MLP neurons of a small language model. Each row is named by its layer, matrix (down: output weights) and neuron, and shows model dimensions 16-143. Each number is 128 + 32 x the weight over its row's rms, rounded and kept within 0 to 255. Numbers have three digits each.
A block is one neuron, or neurons of one layer that tend to fire together. After each block is what it responds to, as a language model described it from the Wikipedia text at the highest values.

L2.down186:120149194181115102099186140152152135147131171122158092129147094130170065120129117196105134086112132147072168168130130125160068078175115096147115200157164111113123156135126151132165121145095121133139152139120093107110118086118120150114157128128144154106112132154165123171135154112105128091091117106154138117084079110227105093144121137100100164158160134121103108074106134131130162114102
L2.down1222:129114133142127130111136112118110160145116127145117097107129145084148094127098107052098115033162133122115099121174144113173145109112074142126078172098127116117138104087097166171100134156150098133120134077224074172081120127159124127081070128099079086113136186148139085211123129145159100088138146078104075078093072116065087155121170151105109156183142106081154158146115110136149168156168
Responds to: Pipe separators between cells in sports statistics tables, mostly right after a number mid-row, as in "0 |" or "A |" in hockey or football career stats.

L4.down498:104123148151099207110176128151093137102120130113075128087123078144145085122084159140119049089156058140090110100135098109148144122099087143080123068185100085108170162117132132112170196176120095189136100104059125117146114144159138168134100132135086116146190123163167105140109125143139093138144132090116182070123120175107139108125074109136143134156175158182159097063094144125156165158111
L4.down721:103132108147154143143140077121115148097073161122114133120133056131121142154176180095103154107146119120096069132092163115104171124130096064090147146158114141217118112108150202208119122196117152155137087128140089141133106129157184141108097149088135121151133132149128126137131126152158081130083186100061143182107147083137110104128170144132127142122138073243147184166124123126180085108165
L4.down1610:159102111205183136144113091100154107113157145132113124101094150158128155094142141102093164137070137076102161144163087140162146134096123193140140092168107086166146135118122086105177124103169134072118103183103081090085158175157105184099146126121172151083108107091115138156142124167124066133134109140046120185153108119094083171115103179125075106079125100139180173137093154134108015147130
L4.down1907:115110118101141109187127083088107064129108143111094160132098133089208110079147115109095085110207117093149148147138132143112128114210135189059120121151141161127162131149100105119176117109166132090126130116142114124095132158096191124140154094134091142124075131201099148098152129169130107173142090165128105103110094100118094112116145172138156159112095168142100093099125148102083071113157
L4.down1948:164145139125121048135156165129124170089145177108043166125148126134114090172088183174097136129108130126163134138120091175062131101112085141084105120098106126123108105129131126164099141114050074126114096100110094131052101111098080168138141185072160106144131084123090094110112158156105135097096076137098136083112115139149172226172073084072141072131140105147169169124107096154085087084168
L4.down1974:083129129137116096116139092107123140193204108143111154177149157114107147128130156182129134110139040093107104122125172095123102096127120187103114168099123168130181120143141164039110174124089109130114095115101178177165079105205115117170074150127140077175105084175146112172137114063135167123150109162111112125105139125076076104098109158093117075147078112116137141152183150097170131135123
L4.down2661:128092130165143127089102146095097087077183187130082067084085188135110104092157134117134078179130098190083176077149148156152144145121123161141116158096159142121134127072069157115109124095118075066135062092130120123148184135090152095103110132105094121106106183175099100117116094179171124110091110136167096102138093103129131181106108082110119063115092095146096129147045128092127128080103
L4.down2689:121159181093147141119153098163159181096076151107093119164174137163089160126131148135136154114109144143077095150131092105155147141197123114112097124094100169142154146120090094118133100149087088099112091152118098090136106112122172119138106113135110084137042106124098182081105107131155141126050179147122149187145151126101174093135161124138148142046059063083177113166061135114141133146135
Responds to: Pipe separators closing a short mid-row table cell, usually a number or code (F |, 0 |, 142 |); occasionally semicolons in number lists.

L4.down8:116150109120060169115130118132150180160059200101184135155108147117153165118125135145106154138114134104145135132079108132104079134162129119099083108167109176092132149104099141150166079156139098185111080095120116103135143090148094173155113166153173094105098143095159160099147114141152143083120101098097150116136106087099098093166081082077124141116065136094127127107062095130123155119103
L4.down199:141115118104147103086207107063146119139080039148174183184127133102098143104157138157163132163102156115198100172169136129130124125134128148125082068156170131216132147085161086074124143136078102145134147122103102090081085168157133117146093167191093145126073080177152169132138140101115109134121183164092062118101088119123132063114151170153109160148068096136077125066119154095155167123121
L4.down415:148134092119118102109112087157127117171060103110163186133160136169120127158137155119115152139083124148111149182179107093160156104150145146079134135157143124193105070089095154115122073128154126167121075142125112101111149161122071142099111117129083168115089101172145111099162115149142143145129155213116064136090091091113116124141182117111121126144168053117118159154090157104128152186142
L4.down961:118172134102150133086114139150122112140118085163192162134135136134092170160125096101181131057086136165130132129110119134119057127120156132135144106151177124112136145170141156096179176115097172106168114115117151093136145077078101146132090168148149152082098101128114140119121141147099075098091137125097153160206141101164175116186075169158079171146147109028099073116081169136140140065128
L4.down1456:141153092125130124128147118187188138105053169088131134141129145116145170129108057133127142124134119110111101086116133158108131130146136087102112101141086133179163153081122127156127090110143112123084123112132164108152157164098122125191112088157106119160087122110106128137071108042177150100161119101045115097141129105140120116164154126099068122161150070155161075158138163106133089101157
L4.down1722:134143172175123157145179121115120150138124127123121100086134108135113081114067117169129084137134123103109105117108079157113104076122123095145112156106141117145129095156124096142128056140145181074108176108129178107133172076146116152133155162133094160157098122211082113080181147083191147169144129089133135071113109145123082199163120109100120155077111092101084164170172144072115140140156
L4.down1742:093171114146113083102112133173119113085090132147193083159182120172138175131160192128146162078155116134105107123162084140137128119176138142143136121184161096107220167126137050149116110170127172119092142108147143110082128138161090112090123140138081075100125086134163109093122184162160113185133141078108144140141109093120123151165141158063162143097149150104122094153123100099112123149108
L4.down2547:171150159136134173130111094139133140154128075105132180178099125123096160147113154146170191120109153097183146132167211157133114160165093111163105122097103090166096163121159098147122083190078118120147183101181171139124100095125172119152126148191148129076151086228082091128164146162089058114164142153138168134114129068136150093105022150158153113095121109104140127180134108125070172118099
Responds to: Tokens inside a noun phrase before its head noun: coordinators joining adjectives (local and national, fresh, powerful), word-initial pieces like a, quantifiers (over, six to).

L3.down600:121161143129095169113085114083128125096077083095150143142171132141119164155147087063138117096107167138089107132148173142172149164081149135148123144095147108170118120096089125153120161134171108099124094110108136087163087157173117149111091104152083117107129106090109155123129180119095085147131095195043115122186106056158186084074056152164146119072136149096132112178138151151137206102124
L3.down720:173114182062119116096066161145072140129097124132112086124140139131122093083163112097138099077067124106131113185141156135175127133111114117133102125127126102133133100102159073116150191113140131185147163096096081091116121128112112174142125101154107090067136116137158110113118169175150126197080077180055103136166100164173121073096103121109107152069119061082164066134148138155167137141089
L3.down778:120117118114143176077128152074167142166098048123117138166153146114086165126157107093143119115096118138083126153121132127143160098141145151103128097152189151122096147125193133078112066144143160191064180098129153152130101182170137158156175102181126085184137160109157109133136123100066107099113156107113140166175071134150201125078053149095121111129085198131132136123056130180153142164112
L3.down2969:138120188152117146198109143126122145071096158132136110135045147172137175090155094129119110172110135179149103153166125173117143123138153176069086131090172114209135093127130101155144164170132066122102134135159063093119134121123123158140126114124143103113160135130133133161130126139122120108179000129122106113136111097075138096128079121113184141088078156094165076112106166080140103134093
Responds to: Mostly and, or, or a comma right after a first adjective that shares a head with a second, as in national and local, small, one-story, Hispanic or Latino.

L2.down809:125117112124190167184111157119165160120135132123186080134065097137142110135152161103139180193124115178096140151121065115121072115127137086165130105151119094129130122156170144138068142109146125144131110158136096108109158132149116166088170100095098110175137174124072177102128136156115158121102104143123098145157100168195236123076077156089141108159088172137127143130195141169143161190091
L2.down1660:126145206169149176094118130097144131134127161118097118171120147066156113085153093169169139123112145157080102180164058156137141105095096081082131126213144111072130175096142155087166163146138068116148164090160110103124175174109090170095189118121114156158089126171143087130138123069122146121169130187121158102148189137147122110160080124116098120131137104088153180112088120139158146156124
Responds to: Mainly " |" pipes after numbers in wiki sport tables (after goal difference, before points), plus end pieces of names like -ers, -ar, -s.

L4.down25:154188166102161156111098152194184142149094081127130113128142107095147165118114140090105108194144069110093149103134180065122095077127136205138165090143103117163134111182146111086162144110084126149146110124128094125138082127156131125141142109119132079124133124090163167187139084063124080144126170199157084143181112094167123178107169113147102093107118097131149112184190084164142142094172
L4.down33:130121135058159078153111110114112182070151109103107089127186055124101086083118115142096190208095113130129090172099180122180136138148150075240086078113163110153175140116086079123128148129102104084140124127153091097184152120079151142181155127050140097149117141154095145202127088132150066096113155108129074153117139141062143137166094127095103145160101103157175149082151132091145159107164
L4.down312:153110140154156116173156137110195117112085167149135113177118119075164161160140098085132122089094126178122134107135085109143069117102153166094122160141180162106160135124154183159211108090138086091133117084103123127150142108077144174109101143178164175093174137067210125105154202101161132203137060104095091094105153101155123074169103107127132063140131109124125128139132162087071087126111
L4.down377:089129110084091133137120134134154108084117134143075097161168131118141158120157087100155118044121121092121098134127131081135108090113121108190093076158105141132110123158169106093127116201131148108164041156077127132134113119114088200109175129072147133064082076140148131109158099129121111139093134121094121111101186123112141128121131161126124116149123139163083150124107156120139110121123
L4.down1038:075060102159122114110139094144214111131117091075148131192155152106157159069135196063092146116112124117080228141101115138119092094093133151111153128148144099117115124090079114148114107115096157150143146102144173131145127118100106099099102163103113133153146101115080105141094171122146076090132101130153122117141129125168146134170088179182117114089095078176187102112104120132081116113146
L4.down1824:102102199139134171192150170123107085074108058084068103174041165125167156132146130109117134099113111114115131097153075154113121171123172103128140108151136104093149111113038101071127084119153096154186116095178154101162186149087103186160138143135144131124142095076105129175139107146137110065157137130105136228065132125175131111115093157089157169111158130128144087104159133118117132167101
L4.down2567:115101155109118104157074139115174131112132120123114143169134119170117144132118129160122171102063120233194104145099079168067092118114152103075150078106130122174107164091163110150115084123094164174131118097094126114150145184145073139175113150212145150124158098117108140100103164112119078094151166146081094093110101081159121082108120061090121143104108109130136080107115152142091145101170
L4.down2909:207114153133136100188175116181164071125127138102113086163115123148147141074075166137158145097126090149156177165187117150104116070131168147165088144188098154141150156096095090099102065184161143083126104134196131087081091157126152086109174107098128145113073107171180191133097136111153091128164133102090049110099165165160130171109110167123071138166127107131115076161107147083169035132137
Responds to: Pipe separators and digits deep inside numeric table rows, especially the pipe between goals-for and goals-against in league standings (e.g. 47 | 56).

L2.down1152:138137120099133125076134143096087162119103133124118166135074110146164156164169109164149156136117125122093116155096091127139167081116065126103138145093133102148125118169155104151139090102160157141131120117101136070112140159129134133064191132131191038091134104106113123150131117091122116137127150094104163069128101138104092150136139132128173137151131122106107098174109125149139153132088
L2.down2727:128114193143098150108139161157164154099078173065103166092136115137190147131142125127119112144123171183093121164104093114150128135130171157120061108111043167152154156101104094096180092094140133135128107104112144095084130176187108205121087183151173090143147090131126119122113087137129090119107124123085098141153063134098102109106121083097167198181146115135210129175176185153131157112162
Responds to: Fires on determiners opening a noun phrase, mostly a, an, A, also one, two, each, that, often just after a quote mark, period or comma ("a sophisticated…", "A course compass").

L3.down590:087091116027127137135139114113139054161058161166161133129175118096158079160130125132119190137084125142165126175144073177111111140127135113126084139124142115165091114109065190152054124153088084153138115135091119131151101128062153190177109102128188129109097103179104161160149119178105085111163137139132144083105114109107098139074153112199137167157156165097110075197122159120119070117096
L3.down657:129057140114096121116139156093151106149088135139185150154103162174120094150157133155136133118165086174055131119116135134129123115112147100157120139064118164157168132100124137108125139128152090133101052009135171126127173151127153178105183099138122128128138169220041141134119110148182142163148159075119107142160134139138132120168120167141145127120123161109104083138124153108112136081097
L3.down914:171075148097118142122132142146107103116109144103157177084139085122153104139101118107144139158146135106100152111131141113177130095140093102127142117155120129135119134107119176142131161129154174106116127143109153159111123050126108136141149147149124088150106106178101168161072122114138135111121165160067168129104120150137160094175127128141094191131167121147039147156143140172133143133103
L3.down2354:150118115112152103092152132111154166105078124143145159104103114104085134113168147105078156155069138154104141104109167125120086100101108138160146104168151122130160145171051133163129171138161110169162081182138194124140110154125103160051156096082112116169131158112077176064126127124124110138064167094106135073149093181163164077140081096167055168141130100217171115166240121105070192139077
Responds to: Decimal point after the integer part of numbers in tables, infoboxes and statistics, as in 83.1 km², 73.1%, $249.99; sometimes mid-word pieces.

L3.down887:129136130127174190107101125143126123141154150160127103096182101171151106139138124082136125121105117110167070124129122131144100076082115139082058111132161162093159140109129103163079127109164130141131119176099100086113092099097109112141155124079116133184069151159146153105114129100113122097133168114156150102128052178112145157099064163160146103178124109135129158124109175100177120171166
L3.down1059:110160101124182124103092117118138081116154117137094146174122118200103126149100189099116163073081153118124167125093106083138213129097121120134076113155107134106135131145149159144116198131139066071163081125112140160066134149220108126140092125156088166094090090118180108106076126154111084122114116099109138066098107138152107150132165116170086144110169159118141149133093095156169143126143
L3.down1912:131147087125124048150131131131158155153151181135090106117117111172125130115128115159122136158109123093116164104117092202151151126142094098083108158097092113087121136069128161109154133155195121076094142129120105116173132129151162158116133135106124130106181131120113125184102072104159131115101150133119112076193097157131169099118177176129072102151164114147191103159152101157160131090155
L3.down2029:081116168225161101103126139072116182174126181109148093102202096134083133137146107155147132093169122142111079093138073132060122167161157170066171127103126111125134151154104104153121111123139074134156128131142152090130121111150103140085144172124136176100152133138116092167101119108144162155135114097129128113119140112196091144145164148105135185106133092135154136154110118179125174128097
Responds to: Pipe or semicolon separators just after a number in sports and election statistics tables (e.g. "2 |", "4;"), plus occasional ranking words like "place".